python train.py --n_layer=9 --d_model=384 --n_head=6 --n_kv_head=1 --head_dim=64 --d_mlp=1536 --vocab_size=2048 --activation="swiglu" --norm="rmsnorm" --norm_place="pre" --norm_eps=1e-06 --positions="rope" --rope_base=10000.0 --rope_fraction=0.25 --qk_norm=false --attn_scale=0.125 --bias="none" --tie_embeddings=true --parallel_block=false --init="uniform" --init_std_qkv=0.024 --init_std_o=0.00567 --init_std_up=0.024 --init_std_down=0.00283 --optimizer="muon_variant" --lr=0.0142 --lr_mult_down=3.0 --lr_head=0.00825 --grad_clip=0.5 --warmup_steps=200 --schedule="wsd" --decay_fraction=0.291 --decay_shape="sqrt" --final_lr_fraction=0.0 --batch_tokens=65536 --seq_len=256 --doc_mask=true --train_tokens=471700000 --steps=7198 --dataset="wikipedia_en"
MLP neurons of a small language model. Each row is named by its layer, matrix (gate and up: input weights; down: output weights) and neuron, and shows model dimensions 256-383. Each number is 500 + 25 x the weight over its row's rms, rounded and kept within 0 to 999. Numbers have three digits each. A neuron's up and down rows have the sign that makes its largest values positive.
A block is one neuron, or neurons of one layer that tend to fire together. Before each block is what it responds to, as a language model described it from the Wikipedia text at the highest values.

Creative-work role connectors. Connectors and word endings in descriptions of people's artistic roles and works, mostly "and" joining professions (dancer and choreographer, songwriter and), "by" after book or libretto, and word-finishing pieces such as mov-ie and nov-els.
L4.gate515:501520495476505510534493469495505484477536526489519519476521468486530507488493534534538490521496501474505469505454455523510501505494526508507522508530499493466492505513493448507505510520479481517437507474497525511519476491550547488472530483453470525517506481487544514469510511547508527490520493491526521537507473474501503524496463519534526524489495531531508449528417487492524469526508
L4.up515:519490502556463492513510534482478498503475505513511519480503515469526478516540485534486550478520467504496524457500516509526490495447500512482524533551481485502517522514540451499444472484531514460526538502479510524518494514527466485525517471455507509455532471524487537532513521546489520523476510492532498513531514508491488510515519564497493491526486499528539468510496481497508520512496
L4.down515:570493488521523536465512521526528534507540519512518463507483556531497534540460463485506480512468509504490495542516497511459529476493511525552535521482535506472501514494471498447522530503461490473519503471563500517538526493451483496506517498523476498445475515521531515517483476491498467493509528505516524482499496485506531461479516492510486472534529507552522490488497430499477508512445
L4.gate583:528486516521497500473480457468463522473483563518508496444518493458532516528520473448477534496465495540526476533495439473512465444496495502528495536519482457513450516456509500477563526533478522517522508480513480479466493490488486519501533532511521473462536517507482490480489511471501516540564483511536474466544465499504483522465468490531501478461505539501507497524534489530539559476495
L4.up583:491521504464499497543499478513508498480490494450550494546523486481511494522480481514488465548488516486516489486510482486509512503482499526452510488494553495501538511538516545479560489492490531538491522491487507523504422551477540504486495470475507497487528502495534535482440501524534542488508552478495499446461536511466487489508466545513543530498503477500500471525510503486468471512498
L4.down583:490541500505512522489471462467506497455487520494493516464494483516532520504539519528460548494497537543499507527504472552519484522531493508509518508509514506497508438527526457481491478483494497515510514518531494485497513489494504492525487516474497449506519486539485509474509488507470540498480521498496503525498489486522514526514517464454481439485517515474535498518531509488488491495496
L4.gate806:519470536519522514515516526489443439531543514515511478486520505453469491518466522485502475465497531461485504493437489535550509518494482541533463513499495462481515466514526467491516514487501520487462528444479508539531508536465509475490543483512539531493524496538514509490537527495522521482545483470478494508499474487471485501514457544485493539498463507467502460491532528466488544548517
L4.up806:496479526455511478532506508491521491470511517534484524505532496501506492513486501508511474506470572471506499478463463492545513512484481556491476508487520528499535519553464506486458493541486459501473519477487529514441504500498504515487479522458512520463484454473545500518538517531523535522527428501537479525511495501508513483554489486492525483491512499526521537473491539500477452469506
L4.down806:457496478488479512481489513514480490480500490510500489513546490526559486547535472551496470533466510492523474508503487534490527518526464525505517497493525484525539533511499503504519526524498495491475530525521485523510490516533514544488514516497469517499451468469537467472484484507518491509514484484507510528479563551524478504506523514550457506474496520527484518490463471503491502491482
L4.gate1452:539470513520481513487465488533507442508516515521511486504484468514509518489519493498555533500495479515478505494492493463496481471461443481499499498554488514508516516479515512518468516561509468507489507471477509500493454509440463483533548524481521464504494494485485462487522517514556521511502519521526508483496510475492466463521427523520463488517480493462449505482469519484504460481482
L4.up1452:518491481525534510484481493511503466508509505537513509480510494514488513497539486511523487493461498468504499481529513482524516465486457495491506483569516481547571544491517480519483494552499499516510485448444502517515452472481489539533519485523527483465521475526465492465495525570542541480527528487506504506457438509480496450479453502522477509475498500480477511493481463485530513505475
L4.down1452:520515506486466523474500499518506498546507525522510455449483499510541507486472487533488487520494512499502502489483529512465507454492495467498514502497549504552516511488502499541469475517495480501478513455528459531507491501455517511531514474459477462487496502502520503483490451542504519514517490474503530489482475522514506531544509515476504513487484508489492511470514508483524498519505

South Asian name fragments. Early or middle word-piece tokens inside South Asian and other non-English proper names and terms, such as V(iswanathan), Sh-iv-a, Madhya Pr(adesh), R-am-nagar.
L6.gate100:523533479463509475506511531512516494476529472564493483530512536484503521527488496513533527520467539508468492492448497463519481488514483555492528519487538496527456473482484515518484486476496475535511500497534481487532548494514441528482521521511510492493512519536519496507509488515531509530498589505542553534494545479503472488506457521469475496504484482487529494481494520502475490518514
L6.up100:532509485473477536462545484513529526507498504475512514526507456553514499480482537458504540515481510506496485477501506512497511519479503506524494497460497501475529504502508549477505456490518489484483467484489498497515510497522512539498481497528525474460463522496497491488518535488431488482487492471505555525532447502509535554543488489496502527490517470524512495465461499488504489482482
L6.down100:525559510476471489531498526514491493532511488501488505484527517520516505492491465525518465503468495463500515526474527475536521556516468529490484514470531510507500513526526493526495493491446443488504497532508448513475499491537495534487560497474515481485527519475500458485506474510505470546488478479499541490475519483517523502518498495488506536508494450493453535484469550479540507538475

Elevation label completion. Closing word pieces of field labels in infoboxes and tables, strongest for Elev-ation, also We-ight and Loc-ation; weaker on mid-word pieces like accom-p-anied.
L2.gate1212:526533535510489538500481526499560555505446522454535502521510496510496503493514474483500508468551542504529515526512479476537498510500523493474511494486534467509463527549568504530505483497534467495504503496478500528499527463477518467485485519526482509487521485476455469469538488517526508530582512510546493505547441537445499495501523539518467494498458455505496504509517499488480552540504
L2.up1212:521513522501518483513523493508503479472446435528518526455512540511498463465492502495503539498554489523488471515512528483496443501504485516518526552474470530530480510487538529460503500519509471510478502499549501506549516541485484479482479488500465488499503529467478463497501509471505550542523460478475499488521509499511486491522459449519480502528465488541551486511503515473494538533479
L2.down1212:498463536481474529553503468467502477521525524490488542547521562495502517513489506511567501480503477478529526509487529511501488511484517488507475524505517483529483516481488499489478482500473528523487536525544529509491513498479485471484498509512533461498488494466529570461494515480530480496455500513516503517477511510545474488514452511535497473490498526519560468507500471491502485493518
L2.gate1219:517528554512514514489462521484495550520468495503499498495515476506509488512515492491526523516491466519511478513477473507506493479511536476494487549473531451488499455518521526541496536481514479487504524518488541515509499518550494453519512503465498537478499501498492525463484500456505508511491505477493487435493505511466537491498522495493494527511495479506565519467492471479511537477500
L2.up1219:573483543513463470475487524501499543500487517494506503505511488487452478472435519500508496504519526533521519485448481475522477452469500479520468503482505535514490517504489524527460490528498484501494537519520440506514446503511483489499525465518509488491495512501497486566492475492501498535489517462503464496504489459496521545479528505578444507500496484481507458487452501458547466533504
L2.down1219:520533535485485484482476549505481505479540507506492490490551480487494449481477535545501501549475482514521522526494489485487547522513520512496472502493494508459527526499500489453478512483457484545451480524470510472431487525488527503509508499446498502472507506460507515447475514512455504499523504490473452492506499541485532507506482530554506464532455494547493477518514490511487520490471
L2.gate1297:499468516529500487496461517501488555478501525527540535503489511497507497483467534523501540518528519521495506513495502460510527490550503496469517494452560465521516522485526486504508454470515475511544494464495491485501542510499513500495497515490505521495457499483488538528515501517501511491526527505541464431502498498501566526523545526532486508474471460514519482488512514528516475499487
L2.up1297:554497466456455508468476494519505490438534522506461531486490535496504488463468506461469475501500522479482468503501487516508481480528511474477481492482526532551484521508448512491504444461520493508508469521470445515477553500528532450501495500529474483504559503494546472514497534517496523566507496467497472516498559516506508508473502522500443494495531540458491512538522481489446517461528
L2.down1297:488451504521509481517489485514471484454546565517502485489472466470470485537509447457479494493539494468524482447513514492519511518504524533477499435495504476528473477495491461483479455519512499508526516490521492518454521469524568491490478507477535480514485498488507465468515495482538513528511463496504514505495508527502499518525532519492515509513501510530474507522533480493488514507511
L2.gate1514:518481473506504460487500487512533486474497556496461533516507505480555499546469500519560515491500500558509531509528515477510471524509496507484489489502495504474514448502481495509525448476482518515492451482519505516490470509479501533515471524552499500534534507486494460499489503503522503521485549458506482499486507447498527476513504516508485515477501525538539471451480506514518507484498
L2.up1514:523474475464453473478468520484480469495550485512511496478535516451534476517492465525527509497504503551529453506460479522484535465522540511513468476511561502505510520495520466510450452496482538511482488521516495517497489471516454505498465479515498502499480535498516474483527533516582506487540494471474522467466487505509528480493456521509494529475517476531529492504496508447433500477486
L2.down1514:532539475496457524503543495510487494480490510499521505491511510552454499481478472511487494517462511525533506492465471536497526496528528480566470507489532509485483509500500464446503510482486540485502461521528471566500512486487494525516529471501485521529521517438470526486528517468481535505463473491450468497496486497502530520470501503535480515518525488498527456542528493485495486524489

Mid-word name fragments. Second word piece inside a word split into several tokens, usually capitalized proper names, e.g. "ra" in Israel, "l" in Islamic, "th" in Athletics.
L2.gate58:508530542501516504482545499489477461487497509481509472492502550501517465500464528516545471501513489527488492544478512518475512523516493471520512503522512503496457503506517519512467500475499495483518527509483486518541514535528532486530502490448528551471512513550488470465469500456485485538543491527433486498538484552564511512491510482495491494487477490497523488479500475475462487525496
L2.up58:495468527523512472538466554512507495510446480473486489435490493514479499510486492479472446470499497528478525548514481447464527519471507492474503493531490458478503467529509538529475490472497476542483510500521517472476523497503517514507543514451490503534472496505538497505484496527467582466490515456508508501560505504516511516503479515505451524472484520491518491521520499511484489518506
L2.down58:513539523490499516499507485482501529497459516519464510539453508512479533443525480497536504517501526492487471505531490506471503523515507507530487498530533499557498519518518528509497508522491490538547521467449513525493494521532492490478530506501502494554516506445473465492456529521487503486501489479503500488520502497526526534510518468544456510486475502502526487549483511490508472498537
L2.gate66:521519514461478515498479470503457481471492518528483517515527463541464476501521527534459516486505491502487523508518503511486486471530543517508475547484538465506496491507510457522485519552457512481522522499511492473490484468513461458496523502512521502512494470478489494474437458516544479463528506482519514499537459534473506535505466498501550497488477499508528500499525518495498515472505
L2.up66:504514481449472518513567471544516468497530449538476494526509485484513502511482485503510552527508492497506472531474495484471536502453489451476496500466532516487539474530484504525525527486494484511466469472512496517543478518540500523484507508512478476500480500503483481497520481532472510543516500479510487550516555493490543480481527466488488485490501500512474519518513487488515522500549
L2.down66:494480473472534462480509479539466531498503494515505504476526503525494488511461509498478510539501515440469507510479487523504503516453520532473526483549513507503536470509534558511496503509487482497547492536504484479477512512510509488486469530500508491482468509454507483536512444523497469497495496486512450537509474523510471438511510491503484464443542483562499490498512485484510461484501
L2.gate329:477505483518435525516506501480492501489522479512511485504554474518519473504505504434471504499542476520535493488544531523483483452515521518490491533486526512506549522528519514509470487508474494544471500526525515518486533487507504492488476489517502461487493544494476472521512513482523479480504523511502498533475453458489493468495458475520475495512546531511505472501467481480485534496495
L2.up329:536499542524497508521519524529489437522514498507524486492472450494490544491507533505452461488506490519506475449531475490460518508509499479486506548482512515438460507510516490530521458525482492532506464480492509514485538500499530505505528453483538490443507475501510504481506519492466469530490481470536523494497486484510502485450534470521480466521509532490495499491487493518484515534487
L2.down329:502546508550493555475507499508456483530505480502502452497454513512443494485509540507492494513510448506526524535508496515480495483522493524507494518517475485485532491536518506492455514479491538510497518492503492480462534512483459506480495436514526475485567450471504517537533502530510471503463472489496511474483451458481439486475478485540487515494468505501525499482508484515446485518509
L2.gate1224:472524524533492544473491497494485494523551510480459529497508462507505541574512506496475515519524512525498453484492454511536545482484540512502489499494550506516545473492532486472513517501503504515490500484471514511496506488532489480518513527474507498497495463526488477495544545509493507518488540485463477557481510542468549507499496482538549506515506512488517444501469529512518498488497
L2.up1224:479472498482492550485518523491520552503477490502486493541502509504519494541521503479500461540511478433475490499504508505483496524534509513519501492468522529484515457513486503479479525515482501524491510524499475490469509536517449469519520488514459530466516514491475466467451528485542521515472522468560518477499525446475509478490523544503505471495503523486511515471475530477515481518499
L2.down1224:482543504491462503523503504497462524474507457477501477519499474509451494472491500538503490536491490535497504491509482508484490508518516475494539511508582531510569492466462505495490476519493492518524534500503457523448456506448489502478483450529484490493504525464484498529485483479524464493513500513554497502500480467512464490442493507448489518507461520463524501501515522514472508479466

Main verb after subject. Finite verbs or auxiliaries right after a sentence's subject, often present-tense endings like cons-ists, focus-es, flows, is, are, can.
L6.gate40:482490536481487458499490521502509498514504567560501544478512488452487498535488509518521517493500502489492472492513469474508507474502489467514482463526546506479492483507538507451464499492471464509483479489490498529518482506514485483486563556494488494506505490485509531532459488476480461519497506483521527485523505521479519477491537476558512489486465475483501508535479500495520490466489
L6.up40:506509518475483467533534467507462505476458515485511535513525538487488508570476514481525528472515477546493520510517534515512529478522536490462465490488523489572440524528483487534468481540527499500512512515494510542504491529479541479486500520457552504505465496481532494525482527474486524470521489514528492485508468492498508529525531537515505523510488522490493511485506493554482475474476
L6.down40:523539542512487505532502490526517510506495483507523487476524510472463457504492516510494549524487496534511484531538526473497485498432462529480484506472479491479471479486498541469501500501534488486513511474457497503447557542513515542501475485521504477505469483504501475493503499480521511505542512518510424494497543525516497573502456500508510488484473496502519556500516435478523508481550

Flight word completion. Word-ending fragments that finish a word split into pieces, above all "ight" in flight, as well as weight, vide-o, Carl-o, Portug-u-ese.
L2.gate205:511528482504502523503490489485537506560480450496486525493527529492524500530502558520473460484472469524472504452490472490497479520506531497514458511502547488543531533531467514462483478505505542501487505514480549470547505520524517470525481470498508538493540498508515459515461517552522521472490515509503531517558478515475535495518511533527461500506544509500491503501463492467528544523472
L2.up205:448528530519461519516538470532510501501513494479476515483504464453542515502505480528504490523455513496503463537483465441504523497545459515527503489439462500522487482499480470477509515467483544503493495532522495513522495534471493502504490486476514480480469492460509520502509526487483478512529497503471467514500489489487496498477515499532443529493515508492471517479504503505499506527476
L2.down205:542473510510569493523521482525498481509481458529512480497504568492471492530506486463486501534481501521507494447528476516498500465468475489512493495504536484478511482522517482484490489511492527533464511491524517467481492454480465472497508491535475528499521473473509451523462496520532541500500519533555492537524552568475501482561502526511500519533561492557512516470484491521516528471473
L2.gate644:481464513541493490515496534490479496521489493512491535509450506498518473465469557569488503494470495534501484520525506506493467531532497473497486482497493515481498530533487471528516518486490540495482490505482558487512451530512478495564466477452528545543446469478524503472498519490459508515480458512513492500558498548492516509466530506513449541518454478508485440479479489521467515454497
L2.up644:473523514479494517477535474499474507520482518547529481451503496484501540508482484504519524481508506481507510474468491476526515498533462509471471510572497503526526530485513508485518517520487474513542492480477545530473508518469514456522523522497524522507506489504504546489495495490424497441474500498521536505490469519485533457499492514514469466487472466466480483500491493484512425487523
L2.down644:481516502446446480526469509499491491517523483478529465471514510507460468461505474517540492561498486474493466483485496552522507511464504527481511510485482530514502471522502459545469524556504499513477517447506532490480523498463539494470508506550520455491539483491542527500553519463504529444498530538518466476456536512526470473501491509528499479475492456449499536505486534479480499514511
L2.gate802:472523493517468488468542473480510522467520513481495523499531481511518508502475495481495480517512489461518547477491476441505523482487477523486505542472493513474528475520471470518522514511517487467497495547521532492484511485481520501503537502470486493513483486535508488512487528496503521536529488499559511477580445478495557483511519538522501516489502478504474460465457520468536511483515
L2.up802:472546516504461489513519488544501500484519481513479460449492497492454496508491559536483529510498482449492520463499457450452511504465503491531499483493524508539493497495507493463500482522502495453487502510470519525475516494521486518481505490529520504511527487499494468465461530471523483530499518533539500498479489472506513480470493487501496496474518461552477503485521487456503499510481
L2.down802:515484473491511527519547511528486508531514474513507523521515534472531482572517474499460516465462487543497511493560490512484515461488503449496465461506500528538547490496503503481502482573503537493506552510498519509519531517532544498501558528525500512506494513471488455497528496469531498490494492507499519521454505491511520511492483519508510496497477502516456508506495478488479525504463
L2.gate1395:492451499543511497488533518548493485499524492487462520509513460505497459520487527507530476512484455482514501473438435504508530476481473498529432495504513483484527458467465492482502493492499531548517535524485459505527526528500546521531472522491504503498506490547502489532490496524507517493523506525496509495500504483468490487490493505498546544479451474528519507478518499494500509522525
L2.up1395:491533505522533514501493466522473480495518495547493483464533489523476468535505508504416486492537468496527496477494459511506504532498490495483496519537530508532476466535477476499501514471532468478475496507507539514547523512487497528500494488530454506479505548515526490534477505505508482510481522542517480478527437539470495501487486473452514517502544479473531470517462464462510475496502
L2.down1395:526553482510491492499550528479463481533517537505501495495473533493495521503519481464484535513506540476480481492515476490501486514488497551471520516477461475482501531527449502554444482559471514523481525486466530468524454504510474496497496480489493492532517466475494498552533501491535486500496470533542498521504456451498511507513513514508503496517429510487497516499465555462463482489508

Media and broadcast nouns. Final word pieces of nouns about television, film and media in entertainment text, such as TV (T-V), news, animation, anime, shows, roles, web, and on-air.
L6.gate1116:524495511491460461458489456533505493488468503483475497529530498523476517521526517526514504519462463507506489524526472500506482488483483521530538516528489467509483495516503508536461495507499476529486536467525543513549501488492442480507521550482472521532506504566489435501535521527493536543528520490519480533504514527449476484527461499495500504470521511529471469488556516500535520475477
L6.up1116:481537475460510497526559510520482473508555517527514513515530531548518515491459505522522503520534487513503510512515481500478510519487488550499506524479495510456529449497486535529503508510507502506506530511472462554512441512515474527477543498527503486475500495525497555500530531521486490547419540510462493453503526471472487567505506522512477501488516494524528519503488498459538505486521
L6.down1116:523523515503492496491493498486525508537457517496500471501491477549537478474466540488473515470461528507489492526475449512471501490464519523475442495505484479519498505462520521561506438488485461536499510465510462499504447484489522534480551454486474499515471493491511506518513532482498485470492509485453559525462519510451472494531486485500475519476469484493522479484464474457494480495465

Existential "there is". Main verb after existential "there" (there is, there was), plus weaker hits on endings that complete a verb or name, like appear-ed, com-es, return-ed.
L4.gate386:479493490486494538476495478518522518534519518519504526528471525506519460453541492497513472499483470488513501534523488492471459458522528489526486511500508476520464461461492498500508517500518501523517491514489475513454491495516495479555535507532459518495504467474507533460477482516458449538520495506499509498517515524509449524521506469536507508521480480508487499568477477486499488465448
L4.up386:479495520459522519491507463465529515551496500507533502515444526476511498441545464476542506512500475489488530500498481480545471509521535521476491518513474472510459482483505510504508520528537497537491492528487493489499485504509543520559517426511484465471532514487502513507476491540540530529503526500532484502517519474492498515540505495510475507515518509513485461541486466490496494512505
L4.down386:498490499523494490486539484487498534522477511509529518518538485480487499523451481487492501534477474506522506464558450533468466514506527479475485472503531509494506480511520466478503462446480483513548476501482572458469544550538528497473527473495482538494486466516469531485509511514508478447545477473520512485471503484497541556538485523483454481478476500499524505501477511479540510500492
L4.gate489:480487527499493484474459537467483496489518534471460483496489429476461500573523492483554504495499473492523511480529493505529474536542540466503532478484502469513497508532527523522489492493484492510528526497445504506456497499480484512470538470497489510491501501513467464473486482523520513518515530484524499478501490543508514496520440493505509448469518498494531476478472514532489483514497
L4.up489:510501469518520511503500454514514500531498493512497545484477470497473484468553504488532477515510477469509513501540449517493520517482515500447495502501488509503522521496511494483485539493463493481525498489467518446488512514522490487528553455445470474490492489505477508511496439498521520488483494499508523518473463451477501492489512513507513517522478499490540461458523500525477499513469
L4.down489:493492455482531473561496480513475521476540510507487510516478538556487486498530525504471506498496531470462521466561501453481475568478557508468506504481475475494506488530522501481482527484472485478499465507503524470510471507499500462510554504486493527499516492506438493505538478510479448493486449478451527527472480485499494499525530486477529457520512485526584496474493496518485509495500
L4.gate1236:489470453507477454488506502522559497525481517509490492453528527515497517505495510463506515483520508526464479536523514490495478497500540502530574501480489548492494480516478486497534512511485470521538475509478533463488474530526504517468497478530530502463521482505430512462474531514468476489469461504524494489512504538512525522497480501504486501526484484484461489459507525462518514545484
L4.up1236:535491538495505527516511438518504475489559524509467500520558510483545473534488473482512521494503524491507542500511490471507493482485498494438508477520490483478491510519506487487493491485545490503523485505486493535470529505468515491506523523510487493461537517533477514518509498512472495511517429504527500497534486523502496537522511524457526496517490498533502494517472520509500461532477
L4.down1236:481510507482506437514518505492465521515543519534508526502498483530496518499511498439492490511554520504469477505500468487502566511493486493462509478503524549513516435517500488527486499525438489523519464478489524520486485511504502486517499463479486518501486531521515568526424498524488501472490479544523528457487491495527500509498459503491538509500497503488467505494483496517494505513532
L4.gate1448:526495485461526506504462542458466481496486474435489501509535492500495513519474510496530528447482474503502499516513452512493517466473533522459479467469493513476465530458477478471534514467508484499475495517506538476510486535470506485524500547539502470505489513511499554499513506537491499484489492532507507508519497527508530485537471500513485476490523454470522486514515501499505512518513
L4.up1448:500508521471481495484491542516488484510507490496504505495494524487462472438486463478532499489472480530494504493513507465476490450473546484500511488474504505483500506470510520488519506535515526500502511503506527497536479483540512500459516465572496501490471509504468501491525482499473481502503563461509474447492489486470525499499510464506479459478470475510489481451512505536496521497512
L4.down1448:487510530495532454533530502511511506509541556503502559453495471486504502451470494494495516450513514521470524506523460460488481499516550523490513460469483450518452483459527507497493486513486514484495496530468470488524502482522493543483486481491499491508479514489500503515444532490494514491496516487523487497527518507520502502561506505496463449498482521490471471501512490489526523483490

Mid-word name fragments. Word-piece fragments inside longer words, mostly non-English proper names (South Asian, Arabic, Chinese), e.g. Moh-s-en, Muh-m-mad, Fu-j-ian.
L4.gate361:524515479462463482508516520498534492523505521520508512497488509485539517542511516561474416450467533497559507474527483490490481494506493484481490503492504469524496498498507482492497456500484508492500492546472469493515536480543488521494484506481519449537498452523504493515484476535521515467522525476517552479491524486506517457535498471499499528511503498496469504498514502497496470516545
L4.up361:520491517468524516511521513488496501467462502484474483542486480503509475522472486501516520488482541489468494499531504487542496514510537501500528512502454462463519488489500498499536541503481474451529516558510466455506523499503492466507547478468488485486514513503514501522514507502504516476509536504505532454493537507506509511529437521461494487469499445442538527486488569500491458518538
L4.down361:501506477495487525516488556516515497542473490495536491481500524518501486461481510509539480479473511497474502519489515522488525510486513472456477526498492530542484470503556498528513495526518522478499452491459449489502482570464484525465502518461484522513537520468497516514514511555556497486461482484458527505522504491468470484476529522495488538512514529495500499545517491514503467512523
L4.gate671:513507488520468505485488522468484473484513547507443506478473504527506547534526493501526532468528513483496494482514495519497510500468458520494499495440511530466493452508529486460494501511508504510472462491463494498480518453486523503507495503487522497479459490504475498512511485537480493502505534541498486491489511489484523512489484479570488544473514472532525465487483503495506534524466
L4.up671:512507483484492499500518514528492493468534551554512508479494544464465451500506537459506472505509524498514534505469479502459486496510470511513526493453533466481486520536495568509521516529476559519525520507518494489509531490451487487479478485477501493471517469499523508477477494461501506473502461473529521521529529462460472521504482490515508556524542481503517440486497480495527520520485
L4.down671:544517503498512472518467541531504518470517438524467487491511522494523455459511468501531485488497497485530516511500532480498461501534521481507489483524491490504531524522493502530486502451473532469486487448491475502449476446543510501502521525503487505452499495469505479503500531526484505558477535481460534514497516516514528504492507490465466565558513488459520503509497476479507488523483
L4.gate817:518505492514526525518493511486488454535542475503511479498478480432560484452511548496477500525473508472507445472499501471501481507507477495502475545525510460544504486511499506484520460511467514511511460547516456475511525472494560496523525494477499519503488474510565481457467482542484477500535527481481543520523536477490503500502459535512492482531477492471503504488492508524470473480458
L4.up817:475559444504516497523535487536461532470500495505468491470465501526549504508471493474512426457484514540547513511473515526500497543465493494469476503474489525475518474487471499528515485512477492502498499531518475512525507541524469518476522501489513489490531506507467516490465521525530491511502464466511546476514539502498518490497530499479503515520529492493523501461518510497538483506502
L4.down817:504523531518500498522524518531504503491503536524494473498517526493456525482500509564521518457507505483486487492534482464505541491506466482474496523524502497501496501528501521496484517441463499434524479525504490524480518490531502469480503537489453448493510493471508522495507490505517494503473497470509524476475531527461504544483538495490508482519527495496493547489515554487518463518487
L4.gate1442:480516493525479497529490473554486543473527515488467493506538532501507494499494489492489531505489506493544551506483467521507489504505501499516467521527518469508469471515450491503492493470504490456504522499524486483539488504515490495450497470461467495497502495501498477504519462505504484509503537500547493489511525503507518520506504535531528507502545523529513484471535460451492551501507
L4.up1442:492482462499484484469506490494468474529501492472523468436554538524496562482518492512464467513523523504529507506478499521461466479503517486473451515456514521488499477477524497462436529502510491511531509483483489513453490515536509485488489506532513484495487429550508479505496489519497475509507488486500520485474494474488569530502475492499477483555509479499502504512510563548471477534506
L4.down1442:488537511508483522469522521512505496511496499525525522467532474559510510523509497489454459476481527505484531455517554487487496521482524489482484517488499476491508491449497475510501510502516495520568516457475482519430519484537534504519468465544473497481493491480456517530501526501536492502494492492505480510491521502505501491493497482514435527548527479496474499519509524461470512508476